Part of a small language model's weights.
Size: 8 layers, width 256, 2 heads of 128, MLP 512 squared ReLU, vocabulary 4096, 6.29M parameters.
Architecture: RMSNorm before each block, no biases in attention or MLP.
Training: a variant of Muon for these matrices, 401M tokens.
MLP neurons of a small language model. Each row is named by its layer, matrix (up: input weights) and neuron, and shows model dimensions 80-175. Each number is 128 + 24 x the weight over its row's rms, rounded and kept within 0 to 255. Numbers have three digits each.
Before each neuron's rows, "fires on" lists the tokens most often at its 100 highest values on Wikipedia text that the model never trained on; "fires after" lists the tokens most often just before its 100 highest values on Wikipedia text that the model never trained on.

fires on: "-", ":", "w", "om", "b"
fires after: "\n", " to", " a", " at"
L2.up441:167137132114132089172149129085115120129141138159105121121158132112088107085086064089132143114136123130157088119141116128116145123105124187137109097140173113115099132123105098121121139137173114124115116094110096145131106124137119169125129136146133129144140118114077144131092184135122144110

fires on: ".", "ace", "e", "ize", "ine"
fires after: " No", " St", " c", " Sp", " sp", " S"
L2.up217:094138154173117177155151155104100126141125091117128124175112126143151108107137108122122126162142106166161109137135118110116098135082096105160125116120168138148145097133110134147119147098140093142128146144151160109144141148091108140165127119155138147087140113121144114108115109100186159138

fires on: "M", "S", "D", "T", "W", "ts"
fires after: "S", "I", "et", "D", "M"
L2.up470:122158150103091120166121103139133106106152122119112071147120106109111122152125133097097158150098100119094124123121135076101128135160147145143112082122129122121126130150117161147090144082112104122124139166116167153134133150128147107156170140137142150144169136137146161140101134142127089138

fires on: "\n"
fires after: ".", " |", ").", ".\""
L2.up373:135124117121142148203105135132102110142125117127077118132142127111128127117164140172123148131152123163123122118141146167189120148073080134123153157187142115123145165069110153114147108137196112145135137114129094147159107088165136127138107162139117145143146133146116152134125119135114070128

fires on: "2", "im", "em", "end", "en"
fires after: "0", "^{", "ig", " cont", " dep"
L2.up401:154094096125115133145099129121150126151127131064135131071144159080139130095143116115118130111156104124125129134166129128142189105116152123114117111094147125117131121100154150115127118150154142135126123166148134108132159135112109140093106152161150092124130157091179081120106114167126107130

fires on: " |"
fires after: " "
L2.up421:133177158107127158111139123164132133164177088159087138142063117131147141148107169107090126139175118110112098123091078136137141146137141157106133122108131157124146109137121151156127154136118169087104111128119147146077150121126129144129119156110099105153150132102109109118139143145130124125

fires on: "."
fires after: " D", " B", " T", " L", " R", " S"
L2.up398:139128161153084127134120114109105108142170131106130116112125127094096163145130125165114125143181164152140140077115117127071132132185074084139130114147127130131093088126110086164123142108153130114111162141164138109141174099124102127157132111131145174147109129129154144087155151106181081130

fires on: "in", "ot", "erg", "let", "uc", "ok"
fires after: " comp", " p", " em", " red", " prom", " P"
L2.up424:083137121113137130118130122124121118137132148144120154100143177142180160118132164121143130132129144121154137145089075122127141136171124142125080105111102106139139156123144136096082135129120104122097136145110199138182161115162126119150078126108095134150112151122108115105106193135118123147

fires on: " a", " under", " an", "f"
fires after: ",", " O", " the", "),", " N"
L2.up136:085151164134109124134075102098158150117114172123074084164119095148109134085130138148169142114120121133131136097160106131133128085097112125111137135087089169133103137135130102149137126130122127170102131111127146102068153141149130111099134107111115168132143097093077102127160162095108117132

fires on: "1"
fires after: " ", "°"
L2.up58:062116159107139190136090088132130110125106129166081084126139132154111112133133165144101083118099090123109104159107132164119103124151120109148106122109146159132129127130131110166114109138115112154160124044183133128125102172141150098105147146083118145128092145095120096154156117116139127091

fires on: "it", "ect", "ort", "artment", "end"
fires after: " dep", " eff", " requ", "os", " comm", " p"
L2.up208:115137149163098161154130147116171159140166116117123095119095168141104129158108149106117124100162130161117113153112104163108114127149087184130100101153111149128118118106154152138141139107161112123130098123150156137129110143133134110116168128120149100120091161120174121103093117128099119082

fires on: "eg", "oc", "oot", "orm"
fires after: " f", " n", " V", " T", "F", "-"
L2.up382:156087142112119142134148144146129130140106110156160072123052096099167108144156156145122081137126080127168136105115122139186094113099099073141096107113181164133112105133108153176134137127145123090147148099165131121139134137192154141099140128127121126154123088144125119129105100097149092077

fires on: " of", " the", " |", "b", " or"
fires after: " one", " of", " two", " all", "ne"
L2.up205:169141097111122155133131114087130105148143181110096140112109145115157153120112094094128110162132127136133114131117150135132114146122103158146140096073130134132136126150114072099163158081148126144131107151093104139087170138122117146107124134155154141147126130127122114128123121114115122124

fires on: " a", ":", "."
fires after: " is", ",", " c", "),", "ilt", "ed"
L2.up347:111131065198132158101151137130122152082090118072124127124131084152133108128159140087167112127092121164110152130178137171108073102161098127100145121148099141137122141124127164154142100128131104133091119098136118079118129135157148120109107133104148183118098117112138136125081130102123095111

fires on: "1", "2"
fires after: "1"
L2.up426:167134108160109172145143126132146100140109147128068173119152138144135161090116156131173110126122078134121149157113109131144124101100093116090150146116133134157134148137127112155121141172096132145139141112149178114131107117122118141158092133106161136124120126137157117174137125083122084156

fires on: " the", " named", " called", "ared", " appointed"
fires after: " during", " was", " During", " in", "l"
L2.up104:119136140085116155137133117127130094124097120104148121156154147116130112148107185116133105118118120098114139139153131078175075137142109111117158114133109108164108120093114170133121096097152080126114097130132127125125127137155127102129091131164161110107136119091122122136172103175154093100